config.yaml
num_hidden_layers: 14
norm: "layernorm"
tie_word_embeddings: false
optimizer: "muon_variant"
lr_mult_up: 1.31
beta1: 0.95
train_tokens: 448800000
max_steps: 6849
MLP neurons of a small language model. Each row is named by its layer, matrix (up: input weights; down: output weights) and neuron, and shows model dimensions 48-175. Each number is 50 + 10 x the weight over its row's rms, rounded and kept within 0 to 99.
After each neuron's rows, "fires after" lists the tokens most often just before its 100 highest values on Wikipedia text that the model never trained on.

L8.up223:52 58 52 45 41 69 53 47 53 46 31 46 54 39 42 61 54 43 52 48 47 70 53 48 54 52 61 36 45 30 74 65 48 44 50 69 48 55 45 35 62 51 54 37 66 51 33 47 57 47 63 39 46 59 52 44 51 40 61 37 53 59 37 35 59 44 42 51 60 43 37 52 44 57 55 73 61 51 53 27 55 50 45 61 52 63 48 40 40 46 39 50 53 53 53 37 60 64 35 54 43 57 66 52 69 54 32 66 45 49 53 40 29 45 39 58 59 59 53 42 61 34 43 59 52 65 55 46
L8.down223:49 52 44 56 54 53 62 43 36 27 56 58 62 45 41 61 43 53 46 44 49 48 52 19 65 72 55 57 48 57 31 52 42 37 50 31 29 78 51 49 56 50 64 34 36 46 31 46 48 45 33 59 58 52 32 58 39 50 57 58 49 52 25 35 62 44 65 51 39 61 47 51 52 36 57 57 62 48 45 38 55 64 47 43 50 55 51 38 50 43 70 43 51 46 57 59 48 62 34 53 54 43 56 59 61 43 62 46 67 52 52 71 38 47 43 66 43 38 49 61 70 28 52 50 59 36 27 48
fires after: " |", " ", " the", "n", "pe", " two"

L7.up883:68 65 52 49 53 70 54 42 33 62 60 44 55 48 41 59 59 46 58 69 54 49 56 52 61 60 56 48 53 50 56 48 50 47 67 64 37 57 54 49 45 34 50 47 65 64 46 46 50 45 55 44 58 33 40 41 62 51 68 82 43 55 63 52 51 34 50 51 41 41 57 50 54 43 23 48 49 41 41 41 40 52 45 46 38 53 55 39 39 45 48 53 42 65 50 55 59 72 61 36 47 43 55 45 55 42 43 62 59 55 45 53 51 39 48 51 56 34 48 41 28 39 70 34 61 46 36 43
L7.down883:49 52 59 41 64 41 57 46 46 46 46 55 34 52 45 41 60 48 52 52 35 61 52 52 36 42 59 59 36 39 44 41 57 57 45 52 61 48 52 53 46 56 72 34 40 64 47 39 62 57 29 46 56 49 52 54 43 39 39 63 67 76 46 78 43 38 26 36 60 19 37 49 46 43 56 51 35 61 58 43 52 43 42 56 51 46 47 37 63 61 50 67 42 59 48 54 60 48 43 46 46 44 50 33 45 42 45 44 52 53 58 52 52 57 48 42 66 33 39 48 48 45 48 51 73 58 43 47
fires after: " and", ",", "ing", " to", " the", " \""

L5.up219:43 50 58 64 48 31 54 60 53 50 45 54 42 42 48 45 42 46 53 40 48 62 47 57 66 49 56 45 43 59 60 38 43 38 52 52 44 62 54 45 54 48 62 54 36 44 54 64 43 49 50 64 50 45 49 36 36 58 48 37 50 60 38 37 37 42 38 54 48 38 47 47 57 50 29 43 40 58 45 39 47 55 61 62 38 40 40 55 43 63 54 49 64 52 59 45 38 59 77 44 55 59 64 56 35 51 67 57 44 46 45 42 52 66 63 50 26 56 50 65 53 29 54 44 39 38 43 62
L5.down219:50 47 52 33 45 45 60 61 42 35 65 35 54 22 51 53 47 65 66 45 61 57 47 35 32 48 66 58 52 68 72 40 41 45 43 47 67 43 65 52 55 39 45 50 63 41 56 60 47 47 50 47 42 34 39 43 51 47 52 44 61 40 60 50 47 43 46 30 55 55 54 36 47 57 37 61 52 37 82 56 51 63 49 43 43 42 53 54 60 53 53 55 57 40 54 71 43 45 69 42 44 47 53 52 36 59 52 51 60 71 43 62 41 45 45 45 51 59 37 55 66 50 42 55 15 46 43 53
fires after: " f", " ", "st", "co", "t"

L2.up469:58 44 50 51 46 59 41 37 62 64 61 61 51 55 51 68 57 50 62 57 56 48 56 70 58 48 55 64 49 55 39 40 50 41 42 47 64 39 40 50 68 45 45 39 48 46 50 55 42 49 41 50 53 52 56 46 63 45 61 56 39 47 56 42 30 33 46 53 49 43 35 40 54 53 38 60 48 31 49 43 65 45 54 74 51 59 51 56 64 36 50 43 53 52 67 52 50 41 56 61 48 41 68 49 38 58 35 35 57 41 64 52 52 53 58 55 63 36 39 48 33 36 61 54 45 52 71 68
L2.down469:30 66 49 37 60 44 38 60 62 51 52 54 52 38 50 45 57 62 24 53 53 62 34 48 33 41 59 57 61 46 51 38 50 62 48 53 56 19 58 52 41 41 49 32 35 54 50 15 39 56 55 58 44 41 42 62 45 35 45 41 49 51 58 69 60 44 65 52 43 45 24 64 47 49 38 29 53 47 68 54 50 51 47 65 49 52 48 36 34 35 39 60 44 53 52 48 46 45 58 45 73 41 31 54 61 57 50 45 62 57 69 53 45 55 36 44 61 62 31 44 55 48 56 34 66 52 46 55
fires after: " ", "-", ":", "\\", " on", "s"

L7.up878:48 55 56 47 40 48 48 56 44 50 57 54 52 56 49 72 39 28 50 43 49 45 58 40 42 48 56 41 48 33 55 57 66 57 47 45 39 57 57 52 59 45 52 43 54 60 50 50 58 40 37 52 47 50 26 49 51 31 48 43 44 37 50 54 38 56 46 39 48 51 53 50 43 49 22 45 60 68 32 34 59 57 38 53 45 52 64 49 60 53 55 65 44 44 59 51 51 59 52 57 49 57 49 50 34 20 73 44 56 50 39 42 67 70 65 50 67 50 47 49 34 56 65 42 50 53 55 48
L7.down878:37 54 59 43 57 59 43 39 64 40 57 50 41 36 48 33 43 43 54 50 39 61 59 50 53 62 48 43 36 42 49 37 46 48 48 56 71 51 53 59 37 37 57 46 46 52 42 55 54 43 41 35 49 55 59 52 50 46 62 59 45 52 42 45 44 68 35 55 59 48 57 42 31 76 48 53 53 44 57 56 39 55 40 42 46 46 57 53 65 59 75 49 49 61 38 41 43 46 56 42 56 41 35 53 49 58 45 45 52 62 56 45 66 41 55 50 55 33 51 53 77 47 47 60 64 53 59 57
fires after: ",", " D", " Th", "'", " was", "D"

L5.up961:54 65 67 47 53 70 54 45 38 43 47 48 39 63 61 46 46 54 60 50 45 56 52 53 48 49 36 59 52 58 75 65 38 43 45 43 46 54 37 40 51 46 80 52 58 48 56 37 54 55 63 72 51 51 47 42 53 53 42 57 28 47 62 35 46 52 62 61 67 36 43 40 44 47 39 51 45 40 52 45 25 67 61 47 52 58 63 33 42 58 55 62 66 36 51 61 65 42 51 55 53 46 57 54 40 34 42 45 55 54 31 35 52 53 48 62 58 52 51 48 46 24 42 75 42 57 30 51
L5.down961:43 46 60 50 40 58 74 52 54 39 54 49 61 36 24 46 50 43 35 50 37 56 47 32 52 59 50 58 62 72 37 50 59 54 57 64 50 50 63 40 44 50 69 39 44 50 39 63 53 68 39 49 39 50 70 60 46 23 51 51 47 57 56 42 58 81 48 51 59 43 54 48 60 50 38 52 53 47 39 54 35 44 47 61 51 49 64 44 44 33 45 54 40 60 38 49 56 44 66 61 49 39 44 45 60 40 52 55 30 40 36 34 43 48 40 63 50 51 48 31 45 36 56 59 31 58 49 47
fires after: "\n", " N", "n", "ic", " the", "im"

L3.up586:36 56 41 56 60 43 47 54 48 65 54 58 63 52 38 53 36 32 49 48 54 47 63 53 62 52 57 48 42 48 49 54 68 51 54 65 43 54 54 61 56 60 53 56 41 68 59 49 49 54 40 51 56 35 54 55 47 53 53 45 45 31 48 50 53 51 78 52 40 45 57 53 63 57 40 31 49 43 43 43 54 51 56 41 62 40 36 63 52 37 35 46 50 49 50 56 57 71 54 50 46 52 31 53 49 61 52 19 34 23 46 49 47 53 47 58 67 73 44 54 52 32 53 54 69 50 54 48
L3.down586:46 28 42 64 47 66 37 52 45 49 37 51 67 47 31 40 32 45 37 54 54 77 52 67 44 49 61 63 43 59 61 54 59 67 56 60 51 50 40 40 69 51 33 50 40 54 52 35 65 41 48 44 70 46 67 57 65 51 61 62 45 56 43 57 53 71 45 64 39 57 47 57 59 47 39 49 51 62 52 54 42 63 51 57 44 52 39 57 72 54 66 54 48 54 42 43 45 63 53 53 40 27 41 57 49 52 44 62 50 35 40 41 60 30 38 46 49 36 49 72 59 56 44 54 54 69 67 48
fires after: " ", " T", "te", " F", "e"

L8.up937:49 41 42 42 45 56 64 47 60 50 29 51 43 55 63 58 72 51 55 43 74 53 65 60 50 72 44 47 57 39 52 62 52 43 39 42 26 59 60 31 61 61 54 51 74 60 65 62 60 40 47 40 68 45 51 51 63 51 56 44 66 71 62 42 48 50 49 73 41 62 45 34 60 65 55 49 49 52 32 50 51 49 49 51 46 54 53 46 56 44 41 31 56 55 55 32 43 51 41 47 51 46 57 39 43 46 43 47 59 43 39 57 43 41 69 54 53 58 61 46 58 56 60 55 55 52 69 47
L8.down937:46 34 38 52 54 47 40 58 58 18 47 57 64 39 27 53 76 47 41 64 47 40 52 49 46 70 57 46 48 54 62 36 56 66 54 59 49 52 60 39 48 55 37 44 60 66 47 52 42 50 51 30 41 52 29 43 54 70 55 44 50 38 26 49 57 61 61 52 63 46 64 47 50 45 57 60 33 61 60 50 44 42 47 43 35 61 47 40 50 42 52 39 45 63 51 44 47 65 57 44 43 50 54 50 44 54 53 45 37 40 48 61 73 50 78 55 59 62 55 53 30 55 61 54 50 42 46 49
fires after: " ", " the", ".", " of", " c"

L8.up1005:56 65 30 41 47 69 58 43 55 52 53 53 40 54 52 27 30 58 50 47 48 30 68 45 77 41 45 50 40 47 36 65 63 55 67 57 52 61 52 39 67 56 51 62 34 46 53 49 60 37 47 62 50 57 51 53 45 42 51 49 44 60 37 54 59 51 53 47 41 46 42 42 32 58 49 35 49 61 40 61 35 46 54 46 50 39 30 55 57 55 49 45 46 33 65 67 56 46 64 44 43 20 41 49 58 50 37 27 30 44 66 56 57 49 55 58 45 61 55 33 58 42 38 43 56 47 56 48
L8.down1005:41 29 47 55 43 47 61 46 41 46 57 41 42 65 49 58 61 59 39 56 41 49 48 61 50 56 56 39 48 64 45 48 67 50 52 53 50 47 41 46 20 50 42 30 43 41 60 55 61 52 47 67 65 55 44 61 53 55 52 33 41 57 56 50 74 46 44 48 34 47 35 53 45 54 45 54 52 65 40 63 61 62 55 47 46 60 50 41 53 44 29 55 53 53 28 38 49 46 51 50 53 46 41 66 70 61 53 38 46 62 47 48 46 56 72 51 55 37 56 60 48 46 34 61 54 52 51 46
fires after: "e", " sign", "te", " E", "ce"

L6.up769:43 52 64 38 29 36 50 43 35 48 53 50 49 50 53 19 52 41 37 64 55 64 39 45 46 55 55 45 46 51 44 54 66 33 41 52 58 51 54 59 48 72 30 53 35 69 61 31 51 22 60 42 52 50 62 57 46 64 74 35 55 66 24 62 48 50 61 56 60 52 68 44 59 58 50 59 58 35 64 51 51 57 55 52 49 49 39 60 44 33 51 56 35 43 44 45 47 40 42 38 52 48 38 53 36 55 53 61 33 37 64 42 46 59 59 51 62 39 43 48 48 35 44 55 41 56 58 57
L6.down769:56 34 45 41 49 48 46 59 55 42 44 47 50 49 52 55 58 59 65 53 50 56 41 57 38 63 47 38 49 61 37 42 47 56 56 61 36 48 52 57 57 52 35 69 41 44 39 39 47 45 55 64 49 62 62 48 37 60 26 46 46 47 31 49 51 60 36 49 59 64 48 31 55 51 56 53 55 64 65 57 62 52 58 54 53 64 39 50 57 48 41 52 63 59 56 19 34 56 44 65 23 61 35 47 45 48 51 54 46 66 49 51 53 41 65 43 45 54 50 53 62 50 48 50 58 27 38 28
fires after: "s", "C", "\n", "S", "ing", "an"

L3.up139:44 46 42 67 43 47 43 40 34 48 43 44 62 39 44 47 42 38 53 36 27 62 42 61 58 65 46 40 56 61 58 61 55 39 52 46 53 42 29 52 43 49 51 34 58 39 41 57 60 30 39 67 49 41 46 45 49 56 52 65 46 67 58 49 71 70 45 52 44 58 45 41 68 27 72 57 41 58 37 45 43 54 54 46 64 36 52 53 68 44 55 54 54 50 54 34 51 49 63 51 60 52 43 51 55 45 52 58 71 31 53 47 41 43 59 60 42 60 45 40 46 44 68 62 77 35 50 43
L3.down139:54 56 57 51 50 58 52 62 59 47 61 50 48 55 56 54 41 72 58 61 64 47 52 61 50 49 50 39 44 51 34 40 52 31 55 65 52 60 64 49 47 42 68 55 35 67 43 41 53 70 51 54 53 40 57 58 63 62 40 44 57 53 38 42 38 41 47 25 64 58 51 48 39 65 44 48 65 63 63 51 55 50 31 66 45 43 41 47 46 38 52 72 47 61 49 56 45 51 42 23 57 47 50 46 60 60 46 34 50 52 52 72 61 54 57 51 41 57 41 44 66 35 43 54 38 63 54 48
fires after: " ", " \"", ":"

L5.up962:37 45 49 62 53 56 50 59 33 45 45 39 49 58 55 61 56 53 69 55 56 57 49 59 66 56 51 52 57 30 60 59 53 52 54 46 53 53 62 55 48 47 60 47 31 72 66 61 45 42 42 58 43 34 37 52 40 39 65 29 49 74 68 51 46 58 43 44 57 36 44 70 57 43 39 59 49 46 41 55 50 57 59 52 57 52 50 56 53 49 51 53 53 38 54 50 53 61 64 42 57 56 46 42 41 57 48 59 53 61 35 56 56 55 46 62 45 46 44 58 45 48 54 43 44 53 55 51
L5.down962:78 41 55 71 65 63 50 51 42 59 46 56 49 58 50 42 55 58 55 49 50 66 31 39 39 66 59 34 48 46 54 50 52 46 57 74 46 63 38 60 57 47 46 45 63 50 62 52 44 51 55 45 42 50 68 63 35 69 66 59 40 59 62 61 60 46 40 40 48 47 43 57 37 46 51 40 63 58 47 59 68 42 56 56 49 45 37 61 56 39 40 50 51 54 36 58 47 47 51 47 45 33 59 47 47 46 68 38 37 33 34 40 48 58 44 51 34 60 63 42 61 57 46 42 37 46 49 46
fires after: " in", " In", " K", "In", " San", "t"

L6.up359:71 37 62 55 49 54 48 34 56 55 50 55 65 34 76 33 50 39 56 59 75 53 37 43 48 56 48 40 58 44 51 51 43 70 49 52 56 48 48 45 45 45 19 65 37 45 29 59 44 40 45 46 50 46 55 53 44 51 62 45 50 53 47 65 41 47 38 42 34 52 65 32 58 53 54 64 55 42 37 38 21 44 46 75 43 49 55 59 65 52 46 50 45 44 48 62 55 43 67 51 46 45 45 48 46 52 43 42 50 50 60 39 48 44 51 51 36 67 58 44 49 43 49 41 77 48 45 69
L6.down359:48 43 57 56 36 58 52 55 40 43 40 68 65 43 44 52 54 59 34 52 48 50 71 58 38 42 52 38 56 42 40 41 52 40 27 54 42 70 37 52 65 32 51 36 58 65 46 50 67 54 35 60 41 44 50 43 44 53 50 53 67 45 45 47 54 42 42 52 57 56 40 49 46 45 62 58 70 50 67 45 50 48 42 72 43 36 31 36 50 46 48 58 43 53 53 54 51 37 34 55 73 61 53 42 50 40 52 43 50 37 45 65 49 60 49 54 55 32 56 48 49 50 47 61 39 55 44 51
fires after: " |", "s", "A", " N", "ium", " assist"

L5.up427:43 62 62 52 35 39 50 30 39 48 61 65 58 59 57 47 36 47 45 32 51 53 46 57 59 63 42 44 54 45 53 52 49 45 59 59 44 62 56 46 74 48 56 67 35 39 50 42 42 41 36 43 45 62 56 49 53 47 61 47 50 47 57 49 63 57 39 63 58 45 62 65 47 43 37 64 31 61 51 54 45 67 49 53 53 43 46 52 46 60 43 58 47 62 61 46 35 58 53 58 55 45 48 39 55 31 66 49 50 46 42 50 42 47 48 45 67 38 32 60 46 47 48 53 57 51 53 47
L5.down427:62 53 32 57 66 50 49 42 59 56 78 50 58 44 31 24 37 46 33 38 81 77 52 37 52 47 61 54 42 26 60 44 51 55 60 37 55 45 53 49 59 48 47 63 50 55 55 53 35 64 57 32 58 65 41 56 48 48 54 51 40 34 57 45 61 44 37 52 52 65 72 42 51 53 32 63 43 55 49 41 36 31 49 41 50 47 45 41 44 35 78 53 50 56 34 50 54 52 54 54 51 49 34 46 51 36 53 55 42 57 61 53 60 44 52 57 27 56 46 57 34 45 59 52 50 59 68 50
fires after: "\n", ")", " was", "'", "I"

L7.up813:60 57 32 35 68 66 57 40 53 51 50 44 58 49 60 43 49 59 51 53 58 38 47 61 40 44 44 48 57 59 41 78 41 47 68 52 62 59 48 52 62 45 56 62 63 50 41 48 51 57 65 39 57 34 51 48 31 64 44 46 38 55 40 43 50 52 44 45 50 45 47 36 54 55 31 49 41 49 56 48 47 45 67 39 53 52 42 32 34 54 62 36 54 52 63 43 49 47 44 55 39 54 51 62 41 52 59 47 42 44 50 38 58 52 55 47 54 60 52 48 50 52 45 45 57 30 43 51
L7.down813:49 49 46 50 42 47 62 62 71 46 38 38 56 52 44 58 46 45 50 46 41 63 53 47 59 50 52 67 44 49 48 59 53 62 59 46 69 52 45 53 50 51 52 59 42 53 39 49 50 68 45 46 47 51 55 30 37 46 43 48 31 43 46 46 53 46 43 59 25 50 62 37 64 54 38 50 76 46 55 52 55 61 37 51 56 50 43 50 42 43 48 71 57 79 72 69 39 33 45 57 43 67 51 52 66 57 58 42 61 56 36 48 52 60 35 66 40 50 54 56 39 51 43 45 40 49 58 50
fires after: "f", " f", " M", " F", " N", "n"

L2.up880:57 45 52 43 53 46 49 63 46 50 55 63 61 57 42 64 46 37 68 50 54 44 49 53 35 38 59 62 65 33 45 45 41 54 57 55 63 67 42 55 64 55 62 45 46 51 61 34 42 49 62 74 52 66 48 59 34 52 58 52 50 45 34 46 44 56 54 37 44 52 49 43 35 40 57 48 42 53 31 78 54 38 43 57 51 66 43 46 36 44 21 53 34 60 68 45 56 28 38 43 45 38 57 54 44 46 39 40 37 52 35 45 59 53 46 58 50 51 61 38 52 55 49 41 42 44 48 54
L2.down880:43 51 44 53 46 45 60 29 53 35 49 41 63 42 48 63 46 51 41 64 55 32 57 36 40 64 45 25 52 40 62 49 51 59 59 43 50 36 60 72 43 70 44 46 50 44 72 42 51 53 56 43 42 51 56 34 48 30 45 52 53 50 44 32 55 55 39 41 54 57 56 64 61 44 46 57 54 48 40 47 40 31 39 46 55 52 48 57 56 63 39 70 50 50 47 45 38 39 47 41 52 53 47 56 47 47 33 56 53 70 53 64 50 61 34 44 60 47 47 53 50 74 42 61 28 58 56 65
fires after: " co", " under", " be", " was", "gg"

L7.up193:61 62 50 31 32 39 52 47 51 60 49 67 63 44 54 54 52 57 41 39 55 50 53 43 54 50 48 49 50 44 50 34 61 34 44 50 66 38 47 54 37 58 43 53 26 48 36 30 60 41 63 46 64 56 62 53 65 40 65 39 64 67 37 56 56 55 50 69 43 66 59 37 62 62 44 75 41 64 40 59 40 67 41 31 45 48 54 42 64 49 39 37 29 52 65 49 44 56 58 49 41 29 32 58 54 41 54 49 39 55 52 52 44 44 49 57 52 45 49 45 53 45 44 58 43 60 49 42
L7.down193:68 39 63 39 46 55 50 61 29 46 50 54 67 49 41 50 42 47 45 45 66 51 45 61 64 49 41 54 39 69 46 33 57 65 54 47 57 63 50 48 36 61 41 59 55 55 65 41 38 49 64 45 52 49 39 51 50 42 37 50 42 44 40 41 59 54 55 46 43 64 60 40 68 50 41 61 71 68 44 71 52 66 39 64 53 52 52 47 41 39 61 34 40 49 45 40 50 53 54 65 63 49 47 53 46 64 51 53 48 52 44 64 63 48 43 56 60 34 59 26 58 50 41 48 70 44 38 51
fires after: " ", "\n", "e", " E", "es", "s"

L5.up284:36 40 61 42 51 57 48 49 53 46 44 62 38 53 50 43 52 31 51 57 38 31 63 56 66 48 66 35 56 42 60 32 52 57 48 57 44 72 41 38 59 57 42 56 59 49 49 26 60 53 61 60 50 43 39 62 55 45 74 57 49 47 42 45 30 49 56 67 57 44 55 57 58 51 50 42 42 52 50 65 53 56 33 58 43 72 67 41 53 53 53 51 48 67 44 50 41 39 65 48 51 53 73 44 54 63 43 57 46 52 59 46 42 33 54 40 71 47 66 49 61 46 54 39 39 35 63 64
L5.down284:53 29 45 50 64 53 63 47 55 53 45 40 60 42 44 48 51 56 51 51 50 57 60 51 68 52 59 49 61 51 64 45 58 48 50 63 29 44 55 44 41 31 59 56 61 56 42 42 67 56 61 47 47 70 50 42 37 49 53 53 56 66 33 63 54 45 52 52 52 34 43 57 38 42 47 51 50 76 51 66 60 37 58 37 57 40 47 51 69 78 70 50 63 50 45 55 57 72 50 35 52 45 55 46 70 41 66 59 50 45 40 47 40 52 57 41 43 44 53 39 44 55 53 43 36 56 34 39
fires after: "s", " co", " was", " is", "op"

L3.up432:60 53 45 55 58 53 39 52 41 44 54 53 60 59 63 41 40 42 56 48 53 50 43 48 49 48 43 37 59 82 46 57 54 60 38 61 52 43 42 47 57 53 52 39 34 43 41 52 50 56 53 44 57 62 23 52 35 46 49 44 55 66 47 52 60 34 46 35 47 62 44 41 47 63 53 47 62 48 38 39 34 59 44 37 34 62 46 45 25 44 24 77 52 49 60 43 57 57 59 43 49 51 60 48 56 55 68 38 34 42 45 48 66 49 47 37 40 60 68 39 47 41 42 41 57 36 45 49
L3.down432:45 38 42 42 48 41 38 42 45 44 54 43 50 52 35 63 46 54 33 53 60 52 50 42 41 36 59 62 52 55 69 51 39 43 54 44 40 46 51 69 60 56 51 30 36 31 51 36 54 46 48 47 33 42 70 55 50 47 34 56 42 52 54 53 53 62 59 52 34 38 47 53 52 55 51 50 52 49 58 50 29 45 46 57 56 43 50 41 37 50 57 34 72 51 64 60 56 40 35 44 63 63 66 70 62 45 41 43 56 45 44 40 38 44 33 66 63 53 40 53 55 43 53 58 48 56 47 68
fires after: " P", " A", " M", "A", " N"

L8.up722:53 54 63 23 52 33 39 36 59 45 42 56 65 29 53 45 54 46 50 50 52 56 61 35 36 67 63 42 46 35 40 55 73 46 49 47 49 31 43 63 30 52 40 40 48 56 52 44 70 37 50 47 45 51 51 50 59 60 64 47 45 49 47 34 48 38 55 53 54 60 54 38 77 37 51 63 41 38 42 53 72 38 48 29 41 59 56 39 34 48 32 54 58 50 59 58 44 48 51 53 55 43 46 71 58 50 63 43 24 46 54 36 55 64 57 54 59 43 46 50 56 54 51 60 43 46 55 38
L8.down722:56 52 48 64 34 63 60 53 45 53 57 32 66 26 40 63 26 78 40 67 48 55 55 59 48 42 49 66 53 58 51 36 45 35 65 58 66 46 45 56 49 35 44 52 62 21 51 30 59 32 49 58 54 46 60 39 39 47 53 46 49 36 57 60 60 50 48 42 67 54 49 62 53 49 58 47 47 48 51 65 41 34 50 53 42 60 26 43 60 59 49 43 59 47 66 45 54 49 56 41 53 31 44 43 43 53 60 54 47 60 39 50 56 61 56 48 45 45 38 59 64 56 58 68 39 29 70 40
fires after: " ", "|", "-", " and", "al", "\n"

L8.up490:52 40 68 48 53 51 34 42 44 46 52 67 55 29 47 51 51 43 58 49 36 70 37 51 67 54 61 64 53 41 49 52 34 46 33 63 27 55 51 56 50 45 57 57 56 57 45 46 36 71 47 58 40 54 69 55 67 55 63 66 40 59 52 56 46 51 51 40 38 45 48 50 56 45 51 59 58 45 34 57 49 48 66 42 47 41 55 51 35 42 51 56 73 57 42 33 45 50 74 48 50 48 44 66 53 53 50 65 59 43 35 40 62 44 57 56 32 55 39 39 47 44 52 51 44 57 38 29
L8.down490:71 51 53 53 58 58 44 31 70 49 54 36 37 46 66 69 50 43 51 69 60 65 54 40 22 48 35 48 47 41 39 44 53 58 60 61 59 33 44 39 48 50 56 55 57 59 70 44 50 50 53 54 61 42 38 34 63 38 73 44 44 39 48 44 50 34 50 65 63 47 54 38 49 59 34 43 38 49 47 48 55 61 58 57 48 55 49 58 41 43 34 40 48 44 58 56 36 44 57 66 60 66 68 53 43 38 40 67 41 55 35 62 55 49 48 66 56 66 63 56 64 53 56 33 38 58 44 78
fires after: " ", " to", "-", " \""

L8.up573:49 56 71 51 27 57 40 44 42 55 59 28 64 48 60 63 54 40 55 51 70 52 57 59 65 71 44 45 54 51 55 53 51 35 52 39 42 49 54 49 43 43 49 25 34 55 41 30 42 43 51 53 40 43 47 46 48 49 61 40 49 58 47 64 51 47 59 64 67 31 38 66 52 52 53 61 61 28 41 48 61 56 26 34 68 62 54 54 40 61 50 58 41 58 62 49 47 59 48 49 51 56 41 44 51 69 46 32 48 69 52 49 30 54 45 61 59 54 62 37 41 49 70 53 55 52 48 58
L8.down573:58 63 60 36 45 37 51 61 49 49 49 57 54 35 56 57 57 64 57 53 50 45 59 56 48 50 41 43 53 51 45 59 30 66 58 50 36 47 44 71 44 44 45 43 47 30 63 67 54 43 52 42 42 33 52 49 57 50 45 47 57 56 28 64 35 48 41 52 50 29 55 52 37 28 57 40 61 38 42 51 55 50 65 50 54 41 39 46 55 39 52 46 66 44 52 50 43 51 42 36 66 48 69 63 49 54 52 54 41 51 38 40 53 32 40 36 58 66 51 53 52 57 58 44 36 47 56 30
fires after: " ", " in", "\n", ":", "-"

L11.up141:49 44 54 60 61 51 36 53 56 47 66 36 57 46 45 65 61 50 59 41 61 56 52 54 40 69 27 62 51 53 53 53 54 42 47 50 54 37 58 90 56 59 42 52 33 54 54 50 56 40 34 41 36 49 45 56 61 49 73 38 42 38 40 56 44 60 46 31 62 58 38 63 45 58 58 62 49 52 49 44 59 43 58 40 47 42 53 48 41 40 49 38 50 46 56 31 53 48 39 47 30 50 45 47 55 70 34 50 45 46 50 57 49 59 66 42 45 44 38 58 68 19 69 50 66 56 56 58
L11.down141:36 47 56 56 38 52 60 47 60 40 68 40 55 68 22 57 66 62 35 45 61 41 40 52 49 39 49 48 57 48 39 49 34 38 36 49 64 41 30 48 42 23 43 51 62 55 48 66 43 58 52 45 54 58 34 62 48 47 56 34 35 40 39 66 27 61 48 50 54 47 54 52 54 54 47 46 49 53 56 61 36 42 58 61 44 69 57 34 46 36 39 48 49 61 53 38 44 49 38 40 56 38 54 51 45 47 51 61 55 59 42 45 46 39 57 60 56 48 52 44 54 46 67 36 57 56 38 56
fires after: " 19", ")", "-", "|", ":", "20"

L3.up765:44 71 57 51 39 43 37 44 50 48 60 47 54 36 53 65 37 39 46 55 62 33 60 40 47 60 54 52 46 58 52 47 60 61 52 26 41 33 45 39 45 59 56 63 43 64 63 45 52 43 58 55 38 46 38 58 56 61 65 43 44 42 46 47 61 36 44 57 53 53 52 45 41 52 46 65 39 37 63 28 36 60 52 62 39 41 42 50 35 59 40 37 27 36 44 66 56 41 61 50 47 55 34 70 49 61 52 40 54 46 44 62 46 69 39 61 55 54 63 42 59 34 40 49 49 50 34 48
L3.down765:53 69 39 46 59 31 74 62 42 66 53 45 44 28 36 52 47 41 40 53 50 46 38 38 52 41 45 50 59 38 40 53 37 49 47 44 46 25 50 45 51 41 55 41 64 37 52 47 36 51 61 50 59 45 43 43 36 51 54 42 61 47 39 34 58 51 60 55 60 40 63 46 65 53 61 43 50 49 39 43 40 38 52 60 44 42 45 51 45 66 65 60 42 45 53 46 48 45 61 53 46 69 64 52 45 55 55 47 58 45 56 52 37 43 56 47 54 55 69 70 58 57 51 55 46 41 56 70
fires after: " ", " H", " mo", " Lo", " E"

L8.up773:54 30 51 37 31 65 51 34 46 61 45 50 61 58 58 58 55 50 53 60 49 38 35 62 55 48 39 57 45 59 37 43 44 47 66 61 58 56 38 57 56 48 57 46 38 48 62 53 45 40 41 53 59 40 41 46 59 37 50 40 55 60 50 55 40 56 66 46 52 35 35 49 68 46 43 62 54 58 36 37 50 53 27 51 54 60 56 44 47 46 56 55 53 62 65 39 42 52 47 55 37 43 41 56 61 49 49 52 47 53 54 40 57 57 49 51 60 45 51 50 75 51 76 50 42 20 52 59
L8.down773:75 58 62 69 43 58 61 36 44 39 45 62 41 60 51 58 34 58 55 36 57 40 44 47 40 47 58 47 62 51 37 60 64 50 47 55 47 46 47 37 56 65 58 48 62 55 52 54 43 52 60 52 40 45 46 58 59 54 37 36 48 46 46 55 26 74 48 38 56 36 40 61 64 55 54 42 62 40 52 46 35 42 46 46 67 55 52 49 62 45 52 56 67 41 39 39 51 49 20 60 63 56 45 50 56 46 58 47 33 54 44 44 30 55 51 48 46 51 42 38 49 43 41 55 32 51 51 62
fires after: " ", "\n", " |", " Party", "-", "s"